{"n_layer": 8, "vocab_size": 19812, "positions": "rope", "attn_scale": 0.0884, "tie_embeddings": true, "parallel_block": false, "init_std_o": 0.019, "init_std_up": 0.019, "beta2": 0.95, "warmup_steps": 290, "final_lr_fraction": 0.02, "seq_len": 1024, "doc_mask": true, "z_loss": 0.0001, "dataset": "wikipedia_en"}
MLP neurons of a small language model. Each row is named by its layer, matrix (gate and up: input weights; down: output weights) and neuron, and shows model dimensions 128-255. Each number is 128 + 32 x the weight over its row's rms, rounded and kept within 0 to 255. Numbers have three digits each. A neuron's up and down rows have the sign that makes its largest values positive.
A block is one neuron, or neurons of one layer that tend to fire together. After each block is what it responds to, as a language model described it from the Wikipedia text at the highest values.

L3.gate191:133152108165090141131156190121108112078132098184141097132117115089096111182123073135134091161158083108123147123125158094132108095088123156129147121113140186132096148122053081120137181163176114099078113095143103154103097118098154175117148093148138164066144140189097133145111166105088083094188107150132100110175120156165114128176126142200182081155135132066089113145157136084126127124103
L3.up191:161123146109212195132170129105118087135060154122130188156130113140124131114115112130148117156128112161119143127080117153171162109132134126143123053101145121194163133095168143150119151153182108105137103146141100126059134076147134079143127126136100134138112166087118092135114120132147142119087158163095110084081217117115080093128157147179054157064139110071110157145127143125143191108111
L3.down191:100123137138117133050139113127084147109201134099171127097165132159122160071148140157106116128140177138162151119137149112136115108146102101116143144093116125099123146074140107188113145146047129141123135139130122174163156141149111141111143079127114127147208110139078099120135105071132178186175181117120105115114164119079105115113207152079103139098160162161188121139110125187198120141098
L3.gate227:089124090156170160125172120145120076141115156111149096069153097108121140100137133095079130100134071152129109123160196093145123103158099149088132133104152119140035151127167109133104097134114052099181070155188093111089161094137167085139139104089119161174113097130106176162110079157198127145132175073155091119124172123144177142099121109112098097150158144124147166184107120116169169112091
L3.up227:103107084118215142128076141113103104201143135093133125138124175080202087164081116096147215148138077110147084115166145105103117130155102182108127181159138095167078146113123103091148154107124065119101090123142097132091097108119162092089134129114116129188149149097112112138154084111133156095098160107096091131125132149148171157156114126123121187166111073108108165172111126123094136138152
L3.down227:128175084114154054078139133046100149148158143097150150077119108118137071123141114152081130186165148157142106113131125050155107089101161154162114108159112102121141156111079196102154084178150195124088145142136123136193118099148119154115125122155121137191160118121123133105194172148100107111115152144101091113116149139173075110108093107158102164084088171115188111176154143146124190129168
L3.gate279:135088138194107129144139088105158163087130119152149125175112078105088138113119119169157114157126153141142126162059118115085108142093166147125145122138113145197164141154103191147136115174152137148083125155155145148180143112071197160159135100192134147139110120102170111113120072115174148145146144147114158103105083135146087165149140114190144092145155114107138088108153104103157121096139
L3.up279:098066171168089109170182138113161107123094123138119089105108133098108113106136080172178100145155130152079133152112096110120174109085095134095175125148135142168104175119141154176123160145190146144133099110136169110151124142080195135121150121164081089103162146069158124122156097047140154128126073150151122104153113122147139127149170102198137137110171136065127152149119130110150186108193
L3.down279:079082070178133143124175146071144175157127148160087165146165129134111103153154151134111109191096168173111117113136140105133172120174119143170103125106178098087136084078143107124074140086103134155179092145133109124093114120144087139091074152110078079151143192159168100140151156100102202167144115097095112107125121117099127116075186113115133142077116129120164162143122120213097139105136
L3.gate758:064092161169136137114098165172069145149151169089072112141127104119085138119135112116160105138165143160123192130119134190136118188183110153120150157111131145095118175118127079251081131128138132154084092180093184133137138081154098107142066116155069113184165132145179133098174087106065152156119134108143056091135150150118171130147109111154125077114157124162149176156132111083121094076117
L3.up758:061078129136144144128168149126105130126146128115147111094037135117168104124107113130070126124130098141094123161130126102157117086039143158101114156146120137183117103112101128120142102199175078119141089114106169134135135156137139136142131129211122206107119119110073159057108133104139122145165150138150135130150179154100153124058051144122145087054113143097126146147139093087097150121140
L3.down758:121131111175153162080082134091073132133095111127120109186113120123133135174150146130084142113145176138174158105163146128123120182162131147108225144122172190084143132109117158140115118113078144141142091121117065184031141102147115141085132080104078136155147096086200088112186088136095184141124176144135070077109164158082134152129152206124094125098122136149180131171093178120159119073131
Mostly "is" or "was" right after an article's subject in Wikipedia opening sentences (River is a, 2001) is a) and in biography "He was"; rarely mid-word pieces or year digits.

L4.gate124:131113095179136128173159145108107154099099098149154094138122096183158137127106085091155154091116091137140182152007101066175140143111116147158088150098131124111131101172131086098093159077111099125077156156076112118082165082169115084147129128165128150122090189121105105125102131083060095066133071104146131143113129095088111205129131137157122120103113154135132138116128109060081165067176
L4.up124:135134118115157116145095187162122116108150144109138136155069118124111181131106099132141160134148127155142144167064162168122129131114153129112103105147133071145116042156152173134108102099239166187129148148155134164132199129137162124160123118153132134143107118110086077103151050136086136133097117128141132087117104175136106151144146117217112123151105097128154124142138117105150135099172
L4.down124:057097105128162124149126082171099128105072073157164156091154162106154145146088126107150114123114110141065174122063124055152135149125086137150083115146104112133118154163104075160068135153099126063090151154078144163061100161196163121151114165135113138090170178157137160164093122060062190106202162093145149139091099111163102172118096115117095098124120139129108095109191077134046140089169
L4.gate277:150097134106117127153113143090095096101091079087088113117136135123159115136117150112141113130159099119078187129183115165119120095103132175154197127113119107061132110115153114112114112142152084216169128148063144084106084081098107144146141141100149115175200147150179209168127134072144170100112165150108054116155092149094102135185129129164079132166127150181186119123157106125139133102126
L4.up277:124115167127135103121116148105115148142138075197156080163055139150129146127149109113133108085152130118117110091141136148166149140084078152116143123152130133107078138121106068141165107145162128164159230103171147120160117149128159143086102136112047086025109130174166108121101124097132137112097104177068141134084200058166095151153113105153001154166158127112147131133088151111122137173072
L4.down277:131106110142131155170103179161141169135121118094137187151199146147104103169132138133142203083111131124155087154127153141095076104106186165163116122079127158122168084106133157128126145130102151106157057143073094106122168121158159102119115111134175210185126176081125179118141132186083115106181193089181066112118102147084097093134176140115197148102111124134139095114135130186159144130178
L4.gate320:167078104126102127129105118093155110135131092107111074073190080175113102151093088161122104077082174168092142164084128096082139118127093135161127139090145159122107137100088144101141185147173128064108156154146182061102156155104170118122106123149156106109181196122164098143144163077086141093147127135116116089130153175167117124129140146047063149112177163152122104127123133164114095117142
L4.up320:148126123137089165210142146084132152085151191088160121207151174099113106103096083125126110137089124088136160101131152114115084125110118137117185198115117133103167113111154093157065126067162147131101172058113118113109166162087145119129142132179143103076141121165148118059105133127087122159163043145119161139114162097155121119174161172086101071097105131126102187135059140101131117119110
L4.down320:126081110151163101114147063211149123092124074151104128067106146146129127148128135088079144075143128110136132212111115158139127147124116158117077155126140056141141126154115171137163140176206118107118126156193165175157041132119128083147078104139108095129152156092145122128162142156165130128161165134208149102096171134118191134146131165130203175179130096087116128134160085159112099108125
L4.gate759:147123103142122142186107178136147112148142116157157158107144135117172113127141196145152053068124102083136191177154126091110134147137160148184087151102151089124089143047115113114129133099139108114154145106111092186145131193171097142171142136118131106076101163137170130065163144131207132104103118126119081048129171098156130156126136097112167076121056134094081141118208158133104156103133
L4.up759:210165103128078155156103167103154127143116113157119183148144137121093096129129116206160150091091106134175174175131084162117108138138115109156028111143138117095102148084091122080121175160143113175142138083148130141146108079138133108143136150159140161120110201155120085087157128091183115089111104151100070081134123106119120112165100099162108108155087112085115161096119156121095185109180
L4.down759:099132064080149128083128111078111141099045146106115116141155123146131137146149080097104130092166122128148071125129152155128078122086139159146123212125128125131129137142116096102151094177169083119096161162104178072082158111101101112133145140115135148192224145088138130147099141148123130091125166135145166166132146142110123087155082191141064176142205100158138137150074050114127119139133
Prepositions, mostly "at" (also "in", "on"), that open place or time phrases after verbs like died, lived, trained: "dying at Nice", "at the age", "at the time".

L2.gate483:179087106121113078167149116143118126155101105127094162070122126191128104057097121140123160133098176067117120205145160106125122122066103125160193196086115118058114148110123119107123170129140125156136076115166217047122185156110194092107129094166105149133125139180129116142148160101131089148132146142184161111097179164165118138119130138160067113096145134101145114203134080150133106150085
L2.up483:128158085157164235162107120126122176137104113155126142137144102136142151103142143096116100123117080091107067123112161126098083140129134118158107157190108133095133159081116181125107089168117143110159128129095164083090140109143070164100138113135136150129124106147144125123156138146126121109053133141224112167171132132149107144139106074138149139130140143147141125103099109133112030143053
L2.down483:122140163146161166102177141132215099114109148106118107125125118103121168150115142130114100133107157224142112097110117218139119109183107167118132066160155082101149099107132152083135128140123166110053125168146144113139102152165103132162158125076119078119150166107151188102113135142140101181097154053116145109115061158098135118125155089111126192133152153165176120118146156159153122138124
Dashes, colons or commas right after a digit inside scores or numbers, as in football scores 1–0, ISBN 0-273, times 2:50, 1,487.

L3.gate208:120135117156117105122145154154162152162189169152152091095145160177141034102112102163105134121085165195159109194132108112143093103170128154141097183140068183183154097099114128162176175047102131134158171117125119106165134145153107126144097135106086123170176080144088058140163147122159104141122147089165135141087178118151132179112155173121169109149096153125152114138090068073136125135133
L3.up208:113123138177140121104166139155113112130094202175140143119094065114153080102140106074100157099132110174189131126185131093104074168168127186154068137120162150133122089108110094185200151082107123192148116129115139099126147153152100107178151068150156097169126109095176087138133143118168116119080168112153177142088116128141081180103102162132078100134112138141125113126106105125109119101143
L3.down208:104141053139103138157162148196179153130127030142124146146158133107116241132081125105132119112131114111121142197091181147139155141078182037063122122111121110096165123116144153117067075190162128112123153114114105150113104117159150114098129134095108132062081114148081116153167087159091110186167113149151108159132146165131171144161151085102163187089201124130132134178104074132173143152128
L3.gate459:081151114132135162135136109194164109100129134144112115133098139146094124145122135179150112136157105139100161173104154135098080094116121159155125127159153144139176119091072176119149078150163157109133146164110146117091150189107131134121142134096171088159111090144107126152200177081176112152185173172118148164121141115166130097153124114100130169168116142142142157095056138098120123179145
L3.up459:137084150160133087097140131154144136080060111152171122169078115108091144187069065109126152180079122110095080146081165092059127067108133145160120112146158143074089122103163080132081109204177082105163109164083114115097150100127106109189168129147123103085139123094116139143173113075164132159084109152177127163125168149128124092138183128136142141109141101168130108140105111138073111134121
L3.down459:132127102156072160114068106057122136141193104069077138117132140167096075091127159135106100168134117120159115114160149155159130165119149138095120100164121101129100108124160170137137131061105109159100095111116113165132066099175159160112123123098040133135056137115129124132153137160114161183138140107131091157094109118150048108077097185144133085158051112119106136164148112142151133085101
L3.gate512:134112143196180098133094136146192142177080133097046122065132161139111121138124135167116148155105223137084087079190171149129152110145049187143125163133138142177104123117104142164170151116117110111150121141149180094121169153086187147133211089068108095059137097070103123162096154125176070141092162147085175118199130091143125132165152111067070128083144110122131116133185146125129128143138
L3.up512:123139098136113115124121117110098144110138188117158081118129079168132103108105165108074094157108125178117169179120116106088128119193133087106151105128097145176096089148132168068132098125076172157094077195095139100096131130065188088182135096153114128165090110089110137134097150130141129152136106166077082135090137157163119145096082138084100137063142100135128172116141200147237125146077
L3.down512:059159144127180123119149110172211155167158155105147125137132179115086109152098187126132126117101142150108099172105178124154135130100118100101114128159092102121141133157141094197166176129139128137101164097125194127143103086124137177115123181136124080082124070154075175115083184176145139096148145120113185133132174059111130157105098140120070121124148112103134142124121155117151148133144
L3.gate749:145141096166147156118152104128170117095207193151155165098122140070119086146121116079144129099127118143125166099134182130166085151090080161120120108150144151162133114073138129188130093114092132170118060111076147164084146060137079096133119165068092070168127136062156127154096131182179106122127156117165144137147156123147122139140086167064214145142090155077139101184095100132151152174138
L3.up749:198120132123091154108093161118121130150184128178161107123131164162153105103127148162150092072204173128060144157149123144130087177141049069117099088105162089167151046157163185116150085088191155131077128131094085150135150155128111100150136154167191092173085100145074112133141159194085085154146121173126165138134150143145124110175131129112119146196088117135138099110097123145154079127178
L3.down749:073078140106156109076118146134126099089045092080089166130090136137102113174095119105147138134064105115185141165084136056110203158139189150117079112122125124136074146155115076095108147132132103088156159149141124113164152087131168148075113082165079166076172151108108143148173126127142185169119138077133102162122122147170167123091180100116125112108155128095075167080177106084070131120116
Separators right after a number in tables and lists: thousands commas (1,849), row-number pipes (6 |), track-number periods (4.), and "of" in "one of".

L2.gate79:117088116144181121123159124176143105142130145139089127105156114167158163130097136139070068125105092083115128138144216118134172167162110148141141120181155102159164188125098183134141162204143104168137124101099235096185166121188115136146150126110095142103112125084078164128149101082116145132119131090110158108160154116113159143111123141188159107147182130151151131095136104067157116117152
L2.up79:135131093131137098121150104169182169090095115096136153098138084120179168122100116142170125114113090197162136154117138080133125121148134137060102147167105127112149126166151172162121174147125178137129107085096135120132134143106110114131147133154114134161178066050048112115143070098166122130124147112099141126128124149120143164063103100131189164134128084086187123078210099096155079124097
L2.down79:107161145140130145143121115093111163143098126129094133108149112118141086128145096154174194145090135106125109141113122121120141118108128150201122107045082126167138132144158109120107137089105087121110129159120029139155119102110148081118136175133173112085119165129191062124148109118116109170157106095080114134103123127118141082143173090146073068141100129126087181160076139150124115097134
Fires on the main verb right after a subject noun phrase, often opening an article or section: is, are, was, saw, won, became.

L3.gate345:150143131136114143141129124099168156095132111197162097101076122160149057103098164122104158167105152137112109173168110131162123086164083117153160194109173090130091097174121123111153102083090128177194113105154109140198155146124155103100158085144118138188167123141156114123101153085150084151139127096116138110166171148111166106132107157169125075048131135111096124163099137146202172079162
L3.up345:145131110124114075111133164147140148157176153106137094123084133127122139178130116181098120145135112129129200189098114127166204087192160141109196191193079156148126105136125102139180135086173126120114187122077037144085082141186134113098092137121148160125145109150168174141110156169181152096122156119127163122151125169090137191114187175093074101104144150126180116146125154108140153153149
L3.down345:046151140165111135129159153114122136105061141165100112111116103119157125152119126119149196099137168110110106194127112124041097169127175116094111118114147140103113125111189131131102107098118128103080139102165097133218167108096157127188155063173080142161093170134161117128150056073126119143143069110131201145101158104140125097150099136135147121096118143113075061106146142161145117055067
L3.gate445:100141125166130158127130132142163178133105110081168146097109107183152133084141095099150125164069066132121118190096157062161110088152109123096160155205128134159114113129095163138130161152102118136119170126096101099111127156167145087144113130124144158161133138108135183087130094119212130145134142132110100111131176152106103200093098125151102094122151107156176117095124058155114105166153
L3.up445:099102107138074146150169130079144129145145211081111177125126146104123078155125103118153139086123119122069160185076121061090134120120089151112151180208115132148107097154117144167116194131074180173148133128123116120157130113169127059157094154063092134142150151086128102070120175110156141117131113076125078130089172105113109204161140166138119150118116120138167101140160108148141126164169
L3.down445:121165073109113152123148167091068129147180153124112098145161185081157080112155149175100121105066191182121069109145069102105134156085136097177159144103127051104123135084162060123142125120140111138120081125167187123122073166071161111103150182116078114068102123093179069157165137170114177065115075061091131031153119088081168162137095130088146125142095086154124178118115123116128078123162
L3.gate713:095122152132121169151224111139132056147146148130089133116144139128146060108159185130146176040057137074155109148122157074109094147145089130162040103134078114112183127079173127116171112071136131138188094069138128148089154147165171146163135119099113056148110106073143130097082160131147094116148135077142169110132181148167131132138178127079133133128088135137111123155033135141179123130109
L3.up713:101151159133090164153144119150132105108147146167133159105116103184187082131120151144170158136125164060124141157127149112148022098142109140149065107149097099074138097104138134184129096084179071138137077101147139157119163145169160131143106089077147109126070110092089121136143073127127129111131109158090108084158155130139089131087082169166106126130113155120055087185137165144172155137119
L3.down713:117084128105124114115078125124126182107168083051129144126105131147075125182121098138152068132153132169123136120089120133138174107101161159087162133163154147124100174160128118084117106196101144128098187157129119097182104082080140126120128153146100135121191172163178133129146163108105141114121176134143127164088039107130143108119183067144139098148148107095129122065151104176099074108158
L3.gate732:096164102111179150184110131096147150126167129183116144135170162179156115111126139148148155141169160094136198161149101040127136066155160185145136127173113127120082148170146186162157098109160096162157180144089144067164181120159194167106177110158138135080133081182116196087085157107126171135076147132122156014199141155090090156098108180138095152164155188148150090095197101103110140141082
L3.up732:190172096140144156120200126090165133154120148164085154123117116139137129052161129214112137185128144099150156185165114104139143120115154149110112157121155147200162096109169135123086129131171111140141154132104126099161164114127151098151126146141120112111085165153157126113086193106096082114158108108123124063164086157087101126107134164161108147118151124100113090110147120081134099044088
L3.down732:132129127069166122158150093093101114097064097109166125126106154128148099120127127102115104069126134112075053122165108122167149121079151112147127106138106144163140109122132088115186076100144163098069175119120109103097093104126168067161089083120151083180193161153136183080153162147077153083144149137158146108086144126149180146165099098089150183135185127095115116106116103173121127147144
Short pieces starting a word or phrase, often right after an opening bracket or quote: "at"/"in" prepositions (at the intersection, in London), "(ed." and prefixes like in-, un-, dis-, co-.

L2.gate436:071126102143094068132078135148189153149112127126158107119161148106144140136135089163118124170084111150165152125185123178063160121176107149140199154071153208055113079106118127128147154102119080134088117177142129117121141145115165138119096084109126114090098129142108137148131115135106129131112143156079150108081162122185084169167057152148086136187115155137115124153124081049067078145133
L2.up436:075087141077119123099123073087150131134071082087156157129141159110106104163156104140162159147072161140103183179177072167078145117128092126162146119087134163081121120119136149113145154110126094100116145114147087165117111129089125133129092164097113081107114151135104098166126159156127165124064097142072137127082116089124088136147116164087045189160086070081136159086152112141061101153133
L2.down436:122131115118173154162086100086083144176073009097126147180132161154138177175054134175136148088142179153094144152108136085109138115100090153133117155129128086142064143169103143106119111126148115111116149096157117140080146152112107091113156088147083129194163123117152125117143159187120131098076117100109097118102095139127127169119141160108139137130152165114203113053135059224094148147128
Prepositions opening a phrase after a verb or noun, mostly for and at (sold for, married at, At any rate); also the colon in "(Japanese:".